From a checkpoint of a small transformer trained on Wikipedia.
Size: 15 layers, width 384, 6 heads of 64, MLP 1536 ReLU, vocabulary 4096, 28.3M parameters.
Architecture: RMSNorm before each block, learned positions, biases, normalized queries and keys.
Training: a variant of Adam for these matrices, 574M tokens, 4381 steps.
MLP neurons of a small language model. Each row is named by its layer, matrix (up: input weights) and neuron, and shows model dimensions 0-255. Each number is 128 + 24 x the weight over its row's rms, rounded and kept within 0 to 255. Numbers have three digits each.
After each neuron's rows, "fires on" lists the tokens most often at its 100 highest values on Wikipedia text that the model never trained on. A number after a token or word is its count.

L4.up1517:122101146155131127089160142103133094091133108121122149146142131158077166127167158099106132107128126112129088080165108126140111124097123081145135081157099171165136180144153141134150112125127157167118081139095123130125125130097106135152120122120125140144146093096116160136093102115145080132092141183106141116112121133082138143132153150150120142071141133123125132118132143144093088130122157123163131156159165147150162154117100147132133104100175116156113140146116105128084085129117124114153177109087098130141125155164172110143109168099105129116128102132080096155121154133134107123103102116110141137076099166128151160103134104132146130120135155129127154119121187120143148118090085145101114091146106195145092108126118132118128127133128150099125110067142106129132133096119109
fires on: ":" 21, " said" 19, " which" 8, "°" 5, " due" 5

L10.up1042:137134116148093158121140144140129124148161137158111137110135140173125132138163102128111169129149134116106122140135091091091131114139099147161136100180123130118125156125154076166103149154131134130060091073138163087133121097081131107126150127109165159151124147166129146154108120110150144137150158106115155102134143123116144168135141122175080112131119141126126115117146125119111112152125185115144157122123129145164126175091116162113161108095201099122141160133113104111147121110096128105099122127132123128139127116168152151097115148130118052110160102107072120151117162116119139115122142103103107101136117143126125127155126142067121125140104127109130126110148123147092126114114162079114127121139140137120109133122081090130107148145119162097100153107082121096128107166168151
fires on: "w" 15, " Bl" 10, " H" 9, " bl" 8, "l" 8, " Sw" 7

L4.up222:141140092130073112142146082132091130095105162137125089132148112110115178128101150119110113088170124134120145090140150103113137141121168120169113134148138111104148158143146139157067160135118142135109153105086131132158125140110163114114150122095144150157116145130190134146120102103159101114117118136132093161098105161115117139103160140154116121118090141088126152124084146143083152151179171155099128139112141129105144138100097138135137160122092148151094121134141146137113110133163180142124102146150125110148075113165155121135162136131134117144129129128109098133093089105176130151154068144084125112125125123112117115129135107165111100108154130125099162147101123133127101088088163165134078114137120196097143133087087171113106122115109127106107115149124108102159139082100135
fires on: " /" 27, "ol" 13, " of" 9, "h" 9, "ur" 8, "hel" 5

L10.up1461:127135172140140153168126161121170132142126146144106119118134174125114149109142156140093166120106163145112127141074072139068150120117129103122143161133110123092159123163121099138133118133142129106147122141121120092134155107104078134112110127092181125142131153126174157146112140122117156149182097104126150135152081121125087111175096153090117105104161104152112158135188135152105113140159172106103120081114086146137118132117111142153114119135054132124147148162152139111144191137102151088090176149135112135142157129116140159104158131143121123140136080145132129148121143170072142096101094091138109157111120145151142143105109063117123133159165138141116109143133172143118140155110100126113120136113106184121118108132131140143132121156133119092111117120105109132112122095128132
fires on: " Ar" 14, " U" 13, " with" 10, " sy" 5, " has" 5, " have" 4

L4.up874:115121149186077148120144130139121097113103145114150159145114141135088129076125146162119157124102144134152086161104113108127151119133080068148089111124110154155120119106142109105127084124073132179122149120152137118110150183147158097173120088138154106197136152113154137099131103129137106138121116103086153122096135168129098160196144132167120127146168150113143128153152122090126120114115127142099154153130122090158175145110166093120146133137129136128174106150139101131089093098128119111107165131117130104159142125123167141158104132169128118106150142066106130150113094118126125109146180120116133094117130144133138177136109101124113121116171119092132156135158183121177162115110109107129146122145172144104157115091120141128129132113148135087115093098164145150076139157145129
fires on: ";" 46, " |" 31, " |\n" 5, " —" 5, " Notes" 4

L4.up385:104130127147115152114144110179104167144087101154129119135128156145128116114140132149089136128112135155067119094101121086117112136102087123128122121104116114149126156155136132145124143174108157153110106133111162134136091131143124065150153110117134147159138119139125122135099138111155157097100111130153132161131131127135094129134148135123162081132138133141126106102166086142131158144140141157109142173073136120187164145110159103145151098107122160121100141156119096120074139149121169113126119113124107071134090136154130124137143124177178170107089117116082091182115127123116144110128133097112133149144100201124124094162074110112129120171156095137154143147121112106099145135175168127131130126114111151135150153148138158117146131099102141104115124087178119161114190154052124
fires on: "3" 13, "7" 12, "2" 12, "9" 11, "4" 10, "5" 10

L4.up1060:127117179145125160134166137101107133133098114131150097147119184196127110137136151145146137142131135095107116139111149140090100130070118137118124143178118143127091116121159119122124104148131184132156114116139129111115104141136102094152150073100170158151088118168114139123117132131119154172127165126090124133137140128137094202173136116124105118147163136101148117090163087150145119161111140106155142133126113123167121129103128104149135084153102113133125137109091098138125108095144140045123131128088099110101150068125135093090115120100105147150139141130072163136105095134113116116118096132162103158096071154138161090114127103143134123163187119120131149107131165152131155126118112112118105156141185132148128138144122138132126109138115148101097114113110140156103125073118114
fires on: "T" 13, "U" 9, "C" 8, "R" 8, "L" 8, "A" 8

L4.up1522:158110078158072121122136081125142140107093137131114083105111117129129146135115087135134113130123129091117130099151140092148167150090123120118129133169174114083110152141142109159083111127114130151145140123152109104158136140135112139124167091125124157137092099118113104093133118094161102092065120163142141148125122092120128119112183121132137121113138097174170131133130136125118124147147150154137123134141127086132163140113114173132139087133092097161162162161166106128140069122138141127128135133175091150135114118145148131133142161093140143183157128112134145160111136143143147114107120143098124112116094127112162126152102108130142075127147123122121146152103143083147127118120115136136089105149139116134139077159109154123109093138069119095104113114099141122166124079125118
fires on: " August" 19, " Charles" 17, "h" 9, " of" 7, "ch" 6, "elt" 6

L10.up1148:132114203126130169169097139130124111097170108137091135159159117179130119089135152122109130149157128170105117139109130115107098148189109154113168094132142141115120112140076128121111111140138157121129131096102157111126144140139138125120106116108161121131112121081129119158126136147114111171173150105105118106148068094144107149129140140105098131160137117125125147120159117147161122136127121169157130129172116148122083132103113118106167116157153140134139139128080102170133118120144113061098169086130086141147107121129147119141129126136130117119167131148130166151119102105136125144103101129111094071087072108144115107148134161144143169096187148140146150081160168140142142132159130149130096116125145097077109089154174105075118066165099141115108142113144115170138133116116118
fires on: "o" 15, " co" 11, " Co" 11, " Re" 10, "lo" 6, " lo" 5

L4.up202:143154120125095168089125113110128164092134165111118129149105128111098127121119085123124117119154119101104130095121103130096127116128105106089126032121140052145128123132110109144084158146138169129104099098137172129105155165099138109128165109105128150128171127099137139100153130103102119110144163136135141110145151181094130149144145103155175124141177135112128121139130097116102129180180080153084141134156090119142095143132120144091091115139124148118121134139150111143137133068133152119120113163135118096088113103123144153113125122141118150120120120129120135132089148131100101159107181142162136109107158135124154136123111088108120124154078120107145150123131136096146134137140121151160131129130160146079121165161131108122096126098077157140078116143120138125128134118134159
fires on: "r" 47, "w" 11, "v" 7, "h" 6

L4.up886:116076139153096138100159131129137118124132117109124123124186113137114142134115128060166096138133113094121131118120122125110156118107148096094137120164110112118127100130097151114106129141129159142135144140098120089166104139124134116139109150091145130184126118135129129147113108107149121158123141106128043149114135128135145144116171123141145125128150111121112142141117104149136130130179146214146135096139115143160187156146124172142164106106135126139107123102134107125155163102104152101114181112139123156135098129129147119060108128107106098113160154072067143150133104162135143093148147119129136118123078166134127127130123097168103167147115140112102146130111209121145145124114122140121117110095096133143174117144103154136100156130119179133137156131106087143130171110094117
fires on: "0" 27, " " 24, "4" 6, "3" 4, " |" 4

L4.up354:132164149123122134138142117169113141131126146124139153136135132135138108122115173152103132119149125118107106076098114121109144125127076150153153109132144109130115136148121133121106124126145134141160167143077154105147124085091125108132150131127108137175121147121156119119102123116171125138140135094142091131115091103123141160112170161136167141137126137080142124137157069113141140129135154154128077128113054159146110149108114148143132070117076111165101130112131130145159114133129149095107126193131111156143145140137144132137169166100110162115184126117152114151101172142093127137151121126112112148086139109129120140138096131112118125133103137127088130120178138096146152126097162068109123138112114122142123116166126159124092149069124169108155131109089155114158164118098166
fires on: " of" 34, " |" 28, " for" 20, "=" 10

L4.up1059:104152160136081103162137105116129094128149138144115097138131136101119138205129095112075164126159121109042088121157139112092126134115111121083142100147149084116099132110114145155128125160117138126097142100150157120127136119097154097111168085134163154155120145113137147120148150116190127106093136144100158127108120145150139116133159068138131160119170122129117176144144117123131169161154171114116115126132138115122093156073114149117155115177104163138131160120182099120137154079129153115135111138131073095127102080165141148126127126108115079137140122086110157124114124112119117112141107099149116123133128125110108120122129130097158120135108132128106153123122107100119121146137120097140079104099173142096107140110092117133113132154104123133115145124090118127127136172136182
fires on: "F" 24, "-f" 13, "f" 9, "-l" 8, "w" 6, "l" 6

L11.up143:158125127174126098123160134120122089139116111132144126139134142148113133141104120162120142160162116099135112135115140096133091154138119104131135140137150120125134118121112135096130169187093164126103099153086113119122090143163116141114169147095133131124139079117134108095123092109122121114123138091133086103134126135133107106104128136128119107145183117108129136141098147176131125120135146158113096133184116124169141126160110139157107085144185131113059116091139119146084115090117138106151129124115141131104124091139137162113138128135139083150121106130096155138076176116118155107132113146142139119130119125072143118117101131100074142149144096183130156146119152087091162139127143135139090112137097134151134141107126106128079113147175167126086115109132141132125123126097127
fires on: " K" 16, "W" 12, " W" 9, "F" 8, "h" 7

L11.up646:148088168156102118134128122144166094125104148131154154162136125143114119161153137148117133163185117135090114127147133095141102136093128135141116111166183115149116119108159163148160129191110177124107095100123114129135134124126150149112107123107128085123114098110134125098086120138082080151142137129114141136153110152147166164120122104149156087126178096096090093134112142161157110126149150140134136069144142084161126112114097140132099098108120106120120112114112120115152138127120121094114155092147058139146125090140122151103137136171156109122130093139067139132090141138175136100149136111143100110108107126097151137123084132130092124126134118118144121124098147111142151158114121121152069114064127150142147164142152109134097091158150177090103163117155142161123135142127132
fires on: " t" 21, " T" 19, " Y" 10, " K" 7, " Z" 6, "F" 4

L8.up1409:162085135128094140118126147122149153116126102112136117121179105106102159129135102116134112119114138159111128121121137139118144136136121099173110129131130128142098150136087146112120160153088138127120120129120149107129132101106153100124086124079103179146109156171163157133113135149161132150155134113126089142112130104139134147161149161118128116140131156127117160110093083135148117157183150138078158160088069181123115169132172141162154100168095102163163143105141113153130152139133132122111182182134116128125143127134123109090159117145122146171148118174087129124111081164112163107139115167145135177096078136128130129149093127180137158172145130129087138152119156092130155152122145108121118115135110122169120137107136162128120140150138141107142110099144163125109149155107098
fires on: "1" 14, "." 12, "3" 9, "6" 8, "2" 6, "0" 6

L4.up477:123144138134136158140110125168135187126122162145108111140140150122115127136113141128103145120108143127129134095064126140148171177118132142132101082128114085122145106167110135090158152145069174166106097119150124116179112128122090116135129117138097119138149123155129130134114116132114122188149140082109142158140133117113120112141149124120137138120152124127180069137141097165133108098165152168152132171141143093175193123112159107140143078080113149104150111143134108098108161099114184110144129125144089138116102145131137136110188169159154152098118140137094115192127124133142176097134158143115119109132100158138156120152104117131087098133123109147116175182126122119134136094145147103134085107139164204104158143152139162110122103136117140128122125109131158159122168138114124
fires on: "2" 13, "5" 12, "0" 11, "7" 10, "1" 7

L4.up330:147096128129137135144126044096133138125123127162155132126139166165127090097154121145134111103111127096100147133104122116093121160114117106139161121143150077091163159127134136139099089150131157131127128104141163120144120135125157119174094144102099096121103130106142165104085113107143138150091118107108127119127109129115139180142139146127163174110158143096148132141128118110137152135125151143124132150164113121126106119145107164138123122155139088137120142131126140132111134089119127108095148087128135145082188135131146093168099108129092139135152157145134159132118144112131192103150171111137126101127121081082170124151112108137157133158121129128128152117144169118106147115123144152148149101133149194156101093131113086090144159083131111081112067118106110119118162116137164
fires on: "." 71, ":" 13, "," 9

L10.up1414:109122131137115099149137141100143141136149177147140119156172137136095127143109101142083165126145146119114129120101079120077148134112110126163072107136165091130189145118137109114136095141133159120130124113108129129136105110089113131146128144133112128149137123111129105110110112092179081139151119136123101118118127106147133152139144134176135143114142122121131132150132103149129115143124146112137094079147120093080141102124106141103119083147161132076154172059135077139118114093130135108158123174119079101100141076178158144111128125084108123160115115128114149132103154163077118106128126107128097113131136134107161113144079172073154131156131168090125124087084137147146127129144095150109106123115091163136146148146115083119145121108161126149124109061159132142140120081158151
fires on: " T" 36, " G" 24, " \"" 11, " S" 9, " Sc" 5

L11.up1055:153097092147143100157136126154151136134138113118145097136149180097145127129099129108137154155111115124115111112187137110126155141101078109110134093135156096102131101126066126154136125159096131121116117140099136133140151094111094111142143150102183153176158088042140124145126075100128084137117123139130123102147127152128132115132118167157117096122167127147113126104131100124112112121157100176141107128146089128148132131173147093121093111173181067144120161174149126143105118153128133096115132160127112180132137131102139199110133137149144115131153128127123156158124155123136107107077154139116123132062092171129136134110096129093154161116115141122126154185109161084088149151144116134125153111095123143144107126124104127113138165183115142140108119073106145123114153130081156
fires on: "-" 22, "." 12, " m" 8, " St" 8

L10.up75:119131131161093087118145134138151176125107127121117150153162161083114109111103087140107141141112142162108132117153105118122177091118097076145097075115123106141149083153148026131131140140085140115113120141123132128117078119097116074166173114107109145135108128137152119117096148155131092096095134132133112147130136097145118139132129152140120123135078178125083128147125126129191100144125137135116094068119129119111134155104104114126129135154168128157155149104136132139077098100081144130125114111160108119098134112130140142119186134096111117108113168115095162136093159131133116092144139081132132136104119152120149130093088131130133106150163095128117120161099124162121153120099119112119143152141123164114117173131147129130120144105148160105155151114172128109085127146154137
fires on: " L" 29, " S" 10, " D" 8, "j" 6, " l" 5, " G" 5

L4.up1471:135140155103123141107137125170127129129114106135150133126107089168095140147136152114159120124092086118130119154093138113132139143118075090088125119162089139157154113115100123103143104143141143163141146154133160122141135148122143096158109152118151139179111128148130157107110111127128144150095142107138082114120132161132121168182156097144155116142155139160128092119147108111147156151170132178139154078161080097175152123119158160129173125075124095114198116117114093138150166132127157130094128126097138137163174111101153162150106096142093140129137148102113157167113087132109111113142154111157112114123151170113130169134126114157146156130122109115119157118156193077140124102113072153092124140144140120115208165090115126124132174139153130111111084120136149124124140122111110
fires on: " " 49, ";" 26, " |" 25

L8.up1183:137108169137137101184136132156128146096175142134088151132109122151149167129136125164105114143090177146069091092090123136079154130146107144099111107117134143151108120120117111133068111141181120124107132110102108097140117112094159122108134152139129143149145143115111151099113140108163122126114091121079149147144133154106135130210157114114112150100135102111101135106151140151122096156106110115063076106107133125126097114100104105137141126146139153192166135150148128132126177077112128131116140135126128124129156112160149096077165162157134105145151129103078119164127084122151105139111102101120115081144121143105128130151125143112149088167118182104108141154077133115114181106178149125111167107140147123127151182131152116115114127126096112080128120102123104133148156130089138
fires on: " re" 35, ")" 32, " app" 7, "-" 5, "|---|---|---|---" 4

L4.up1297:197078152129086147119118147086121172114143158127168118120102153139147140100145135123115144097086133128105127133143126125067129123156140150126129134139171143153110130157121123161077101172113162137141133149133176130149096115126157135166148154111173121169117181127183119100133147125128148107107153098099127105094110092146145132137126083120150130144141160119125104134136126118130139135135089151117110100116097096174140129146115103135124120112122143127124153169116150130112122133097170064104126156151120138150114149140130126130096128142164094182170090131133121110107125116104126162131142126130110111117122118126133146149134084126139088158124148120155118131130165117125147138127148126142114135059152107122124110114133126116076140132136140118094127109172096140097136148107134
fires on: "n" 14, "g" 12, "en" 12, "or" 10, "r" 10, "il" 9

L11.up1030:099130117094142148173132144151150156118124120175139106097132126110130079122180135157155186086117123129153114125104100073123132120123122100117094119165115127150173145151110108154080103151163145134103099121130181097142118135146100120140129120097153167135105108120125159097121128129157129118110124114139128125113109117123125137144130208114131152117113125157194153143137157144164135122139094119116124119094121167139115128142133161167162139120150115109159128122125125134148127117126131106113159118130104113134114113133125119162119129121105126150116129135160126140098114137118125109162131108115098126165132078142133123094121096126162156128107129146137129117091124108146129107129118207150122135137141164136119068160111113092110120149124137110154095099142099145164113119126110
fires on: "ia" 15, "a" 14, "ro" 9, "é" 8, "ó" 4, " Tor" 4

L4.up932:150116110134125148122170116166110122097129138133133137129095112175104130140126120149160133106133162059098116101132103132124134115146119121110124099136163125122098120120126145142113144131138141158146134111092124094142110077088127081126172123107129136142108137126108126120101127121169100108104118082117079110121115128092143118111217132136141151111167126130117127135103145119103098131138154148139159134134153106136116167112126164119105103134143117144165138118141151102159141089133174095124147119121102118087128122153150128127134128149187108183169111104099159176114136143088167110170127098144130106135134087127178124178140123117129094130199159100111146117143141107114143142128117133139095130098137133111117111153122101122108118135095166114159124118067073178124175140108180
fires on: " |\n" 32, " " 26, " |" 24, "|---|---|---|---" 7, "," 4, " R" 4

L4.up1285:126131150132076146159175136152143114103153114124124123134101123166079115146129109139150109092113136070109103148158060128135135100148150127103152104143141137133145125131105113109104123122164144148159141139087146091149130100111125124152148137124134139133111151121144133115085150149121106105139143102125121107093070130096144129120159109141122174126167137151086093155114104130150111117154146131123135150129124162157144123108129167134125116145128120138113126155117147120143141149130132139104156129055084121167141132125139130152108121121166143127190148124139140150104137129067149131119149116110127106122110122135131116149116136086147154111113164124088113106122140110154178165136127116088105144130151134122128120185105104120120128079094167132123124118110116142144192142125134
fires on: "," 43, " |" 30, " of" 9, " |\n" 5

L8.up1194:145124170124118135113165145134151149107165134165160125135151116174112110091174131174138131124107132135110078159107125106126134135144114113140151077157154148127131147193084111084129116134146151150106134117081115121143123113139100094123161124145140166139140120103112112169125106127172126136119130086133139137100092124132135130123148114124111144136154147156124137136148142134158166184145124120145172118143124121130102104130122163064104094082109118044165148140123102124130134138134128065095129126133128103172104122129131141139180122162159137139118130125139101128102105122128134117102116157115104167101130110078145100150107149112124149083178149142109149146126173112114156126135182123110075109133145095084116127189129150128126119124120138165076118084091109185121134120136114
fires on: "o" 26, " Co" 9, " co" 9, " go" 8

L10.up1021:108135092149103134131117154150102139104104127125158079154156041143107103104154135137150165105095121136113097137131120080097129126107121139109128111163106084112163143202137117132091093144138165125109138119125153117150107121134128119118116136104171095167086116111087168142157136145136096172102148119109117114090117128116120143124106173137122146131149115138156140149151139170091140145148158158087129118108137149104140134134113145113110141092173121122133108146148121137146092102093153111174129103178164128154133116142145150156143141160115119142145138098136117127095115132108141095133124145120100135172085137116130129130149080127135157146135155127108123106136126124086160102142136122129101095128163150142128113095123118123114127127099081150124113115060125116211144115084103
fires on: "el" 20, "a" 15, " h" 14, "ro" 11, "e" 6, "19" 4

L8.up1304:126154105148095176137119110102101172124129144126127126158152096118152083146137106113134102134066144102118109129114066139097119111116095125104132099144106122120132172136123141156115139142193147129151106101149141086117116145114120171127148126084131121178136165126142138125110167123139097117121129124115116107163107119110153131122113151114151132087096150155155152133149145144153140171137168137100105091104117181134099129121096124063174121139118131120164114133125113128149105117138116064145132114109120104108109112108165107118148147158110154080107095118126172141086124131118127122138116112117110139136117125100137088101111119101113112143140139089150170160151110129109136050118097168130105140147103150125155100143150156122135153162104124139126138111152107143136124131115177
fires on: " E" 58, " al" 14, " e" 14, " Al" 4, " el" 4

L10.up1506:094110137106114146157123111105119179106129145140143120114142062126127128108083100142124152100129134088105136139093114148074112127078141121133145129106117144092141121112150118131074139162158116136116129130123137069146165143130105108151163071115114101183111156166154148139180134172134160128115132104109134101145082141107160133173145115111101135140123134109151137123127161136180132155133202147112129094140085175172115175159147150129163138120098166141153102139145073116142112119158101069118154132193111062110135091123146162118108135149076118121135081130149149114070128128090121152137157121120110117154129096146108155109133108138110096147146126116103105113139140094132154129169132155141111155083092119128153113115143128141123151125107152128141154124143126138137131102102149
fires on: " Al" 21, " Pro" 15, " sim" 10, "Al" 8, " al" 6, "ur" 6

L11.up441:143137145147105113098102095142160155102132133148129123138154108161117122090146130141128093124100153142093128160114081120091127098168131155151125141117150159138121119115092104139094127129120150143161101131104112083162100140090115112128142151154132187158150149124139146110106110158124116151122152126148126107162133120106118096155146146125078095096151126180097135129095112126083123116113066161105101133143122112104098097126095129098084106137141132135123124167108075122143152110118128113121146138160121171125132125141151124156138165185094117186133105079150115168122154089101168097118161095083132081130146095131125117164130125118159101143149131094093163168117123117084158100140157129087131090163118107121107172130131089110108132131098093148149112120064117093148132141109133
fires on: " s" 13, "-" 10, " (" 8, " In" 7, " re" 6, " l" 6

L4.up1201:133133118185083120153166069164132143144161127113100115115140120122119115087131125115143108093140128068095123146117163119125127139108107084117153151147139124103113165192113102138119099123113174135129127087164141150136126137105139146145125093130169180115116099161184123100084145120162102155075099166113136102174130132111129144162149140155129140082142144117113134149138146101133146175139133112159148136145159106175120140135116173134134130123197095134133117121110121179145105154159141112115118097111112127136136129137138123086125104098105132133106143117103139096100158146137135128099104132141126108137120163115162135125080143130113181116123141109152119157118163088150134123105099138119124109112132133130108107125112119109144125130144108063104114075124105127088132130164134
fires on: " +" 27, "." 17, " |" 11, " which" 10, " −" 9, ":" 8

L4.up906:152127148105126132097093090121120136139123128168112169136122137188094157127171121119148120149126145125098125148132115144101125107149034184139153109129162130150109099103158095146143101134149127130144117122113172113161127144072116120143160107077166151158100119165121115149156091133130185155151131133116124102150113099125137082124121091110114127104092157095123144133172097095161129156124094142142127090133142130115145138151119150133108112125118076136152105148156137116125116132111119119078139114154127145124101137118149098140141139142158117135159119109095153140135166091123139139138123141123128140148121116137125112099120120150113106141120114081111124097157130122145123125100140140098130133107152100192114110122156095110160155088116148113125083175084121132148140139094151
fires on: "al" 23, "ical" 13, " of" 11, "ental" 8, "ic" 5, "itive" 4

L4.up1187:159158117105075149121126086107144163113100114118080129162120144145099110166109171111100145126111134090104134092110105116120154124093128102114109104190122131117118127120134133126159143153139166147137111127133199115087107126118119117133162133124132171161135123143118152147132100096156124112145164149128107126155118132135138165147128118134139117105138141131108152139143097129132160142125112145134155133119136168163127140117114120141126139092110118138142102161127158148138118091097146128091105135138115126123131128141147133103136138119120166122139092073116119176118125102103108162153088121159154113113087148117155143138123122142139111140089101146137149143104096068148138110135119105140043108176156171123179139120120105124126132149149179126133111124088150126106140138095117
fires on: "ol" 16, "v" 16, "u" 7, "umb" 6, "w" 5

L8.up429:138120103122146131132148125142113093131123147158088118136129102100107067071143116116165105086112163128117097136094140140126179099120104115139076128152116150122168124162150120188098114147148158147157102097128105092161169091088109107136092169125146163133123145147175139112102145141143178141148126154116102132115101114145148165123133140149129098132152181113122166138106083141150112129167150143103152127161119151180151180141097109152146112103147112176148155120120138137119141146141142123097167132141117154152162101112138123140139121162111102144159151140157137147101084166088143121107160104100119143140134125114144130175093104118126132133124142106110140193142153124130179113115148157120156089145124131142124150141099137106092105114140112143114132131134152089132155125064122
fires on: "." 26, " (" 9, "0" 6, "71" 4, "5" 4, "6" 4

L4.up1381:124122113078114121141159107123095105133143125127169121135160149134133133157111122163110129139118131159133106154134133121128117158129119134128111105148138142104105102086098113116114154146078119125112078112107143123107134131096155143145148140097162109135098126119126120136108094141197086147140136122079147111131129144121154123141158133154120129080169123135115103105124132112116143119138156179172083182129135107132140144150132104133123074119133128152147134130114163129071121088128121119105100102089073114144091136143148165128175121127152148134130168135107152101130138131133160119147159123090119108120092142110102120146080163103150145135143145108138135150124169138104143140170193118085104111163148127121124114167122147121099120120130131192098132063140144116109157150109205
fires on: "st" 26, " St" 22, "." 10, "str" 8, "e" 6, "re" 5

L8.up33:118127141105137125101116102136132175068153094131127143138159117156109114152181078154133150105144146089073106148107091114090094117133120150144117082143136156095090136102132159106071116144147120145152148132144151094172105157140140086112112130100107128168130123132144126125156113168107179127134162139120141114167116174134138115128128127141095174107125148094122183122148164154128112160146125123124158096125127195134145157118111164107120163154121156146104114165127102106165138112087162122092175163129121096106120104177143138130145112145102087113121162105130154152112128102121107145110107126089143108136144056127116093140107122128126077117169157087107111144132114149101126099096138150146116145148121107115153154137119090113106146122129139105118101118111148149158138156083120
fires on: "al" 36, "an" 12, " el" 8, " Bal" 6, "or" 5

L4.up383:141140206119116138122119107153155143122131153134163129121126132113103129131149112129128115116094131154132092108107090101117120119132105122127120105180123132124124151130117087101116118128122145143166132082142149108155149157103108122188114114057128088150126145117166133101085121155093131156100157095105129112123126139110111167205134100135127132113169135139142123158137120088146141119165110163128149159143118123185141136042144128131136096114114107116168123161117112122167131130138136144113135122160145138131148078099124123119123108137121125097141166109117164136097103148107124110141154086117098084104129100128138179112089145119113167163138114118106165140121139124154153089145176127083142112175162155129141127108124117122101096105156143105098105114114150129101167135089143
fires on: " |" 66, ";" 32

L4.up1309:151134160131132118135168104110081134103141154116160142111112132117133115154129124102094132111115121072082136145124107138089137112123157142103138102120164161136130143138081153171090074138117139128115141092147179089148144146152136103153134149125145123161107207136148112090132106136112142108062108113114127122134083173124159102093151097130125134132149127106140114143118113173121159160184161150122114126137140109128120130104084144104108141115081150143092143140116094098170146142159149122153153125095119106142093105157137141119110140118160152134135125109119148124104118161136117131096135118070108107112143099119128128171145097125091138188167158078100156114136120102103095082129147159163100142112127109128117142150123087110129132128109187081113144123170121122123125118135134
fires on: "il" 28, " Nor" 17, "or" 8, "n" 6, "ann" 6, "an" 5

L10.up992:126094164117145154119173147125132124118134143119108145132135132131109136105129118149142110157078152102093126121103102138092139133168093162136124109139154086096145148118112132082126152135121165148127108121091133135124129135141161160133146132070158171179104135109126076141108126152107135167139127096138134073178104146134156132107132133126132149085093145120115160105137112116147112110158136165167100135124132146120137130119152121148107090143158100129152130160128145127133123123104136123120112109165163132114121165163137172143140163180129137096149145071104164114124133113138156093139142122133094129138138070133126132115125127091113123127103177113096128088118138113109123103150129111100130099103088130171125098133120071117115108141142121129108121137157154139110119165116144
fires on: " and" 29, " in" 8, "ical" 7, ":" 7, " for" 5, "al" 5

L10.up1452:100150127111142184169154141103138152127141144106182141133109094126110080158128105178119132112120109114112092111134143099094118138153087142125135096142140141081139122149104113158145090143167159146111162115119140154146132118128097150114158089140151175142133128099109147165132162114132096143121126113146130119146102139115150131113100118081125141145108099147138151103139140176113151189116165184135100087111123143113101115132106127102153142131133110130154144126119075126122133106135147108168125108166101121118163105157150132154152137158118138131126121122113145124094135155109117074162141105084140112155138078130138144116099103081128088123136136084100167144115145103095146134128133157114080144101124181092091126147163122116120114182115125127103138123088133141176117164124199
fires on: " al" 30, " Al" 28, " f" 24

L4.up61:108142121138094138122120083137115197118103133141165141164127110119104078098117101072143107119097130098120107100064106112102155146151089111106142097125169109084135104147121135194134082140135169129126121134127157109114121115077130136134145092110151158172113136103101162107097177121156081138128136125080147179145079132112148134115133176109148173127101164140175141137118121190141101128122122166124076117116139122118107124122120141131165137139152095099175129121124127142137114120153130060140142094160131130115171143121140159123152125122125114061113107104098116130102175109124123119137133103123117144126141107130113118103098107149087103156132129126121141116144150118103141103133128172124114148158134166110157094153157106114134130091113164149133135111150152152148123175114190
fires on: " al" 54, " Al" 44

L4.up957:172085135137117098123163103109126127092118152122091121132066093137096147102120098156143147132156123116102136146147119097125147140133131147099129112128150132134109133193130091132118128150136128135154103117133119129169135113124106115131159083149123099149150157119125134124156128102133152138084101165101052098117089116128102132149150078133162128074188136158133114138121133091095126147132160153099143111154104103158139132058098168111133148112106093146130169133122174156162094117085132121077126117123081107142111156117137120133118101131141121149119172115138140160119137141153146126090066114142123123150102116106150149168120119105122127130118138136101156141128112097126149121168085111139065111115110121156132142149103135141142122143143133060116132133095145111122146097107121
fires on: "n" 19, "b" 14, "elt" 7, "s" 7, "h" 7, "ach" 5

L8.up1289:119092145165108118101142080127101152052105090117140123150132084159092090086147171130137125151065157115081130103095097109097136068124144143140149140115122144121095098132137113167118065147121188117176133108109133131121105077104114056141141108117157121151096147115146121114090104115166119125104144150103111071099101149158105133143127147127135148079142158100140164111122094149118108115137126154131085108111091101110119107126130130114149153144145104136147151116122147125109139116104109115128204147161137126143151145131142118171122157163102089112130138112152126133097112107123115141144138159102110165077161115068106127079134080151119138141134143161090170134123138129139134122085153106134096096134129098132117113120132141137092106156120143128118126100160128142124137141080105
fires on: " h" 28, " y" 15, " n" 15, "ul" 5, " k" 4

L10.up1087:135097149126095137151181187127155087157129157141148133156133147139113121142123144130088155117089143127130097082160147126142161146134092128108123100163164119104141106164108122138123140141123127131083083123095149127113111159084117109136164092115166154140128102150124113126114158113171096125100112147125133080118131089130111107145176129135083127129110098129081120121127094144125082109147111154087079109119136086173110139146114090140112102137166093139131166117154142144132160121136149109160127108120118144079101106109140123140138128129157113112142124116100146145089111169107130118114107108082115081099099176128158086134083102115159150136150122107145139129109167098090154114151067120080127088105095150136148130128163156125132101132157122097091126120174151166142136094104140
fires on: " St" 44, "." 13, " W" 10, "way" 6

L4.up656:114073164138130130183134147135116151147148091145152125144135129190141135165114097151135134159125136099149103160129159168098176156104079100107152095163122137124135127123121139134092097143091143138131110117122110118141135119126088108135117139097184170132083082170099126135131117133107133185096128143097159130149128099111125128125124110134128135093147094113107149097125112146139139193107152127132147136127089108138162118146107130155116081159147153156148142152167108138113110111098132076129165114106145110117111060152135095103164157120133170127154163123094139108117110130116109138120134134130104151108096155110129142173114105115146122131121114122128134126154137136166130126135128084103135118124131105190093091125132126116123116124103133110117113111131140108102139122113120
fires on: "A" 24, "S" 19, "R" 12, "." 10, "L" 5, "D" 5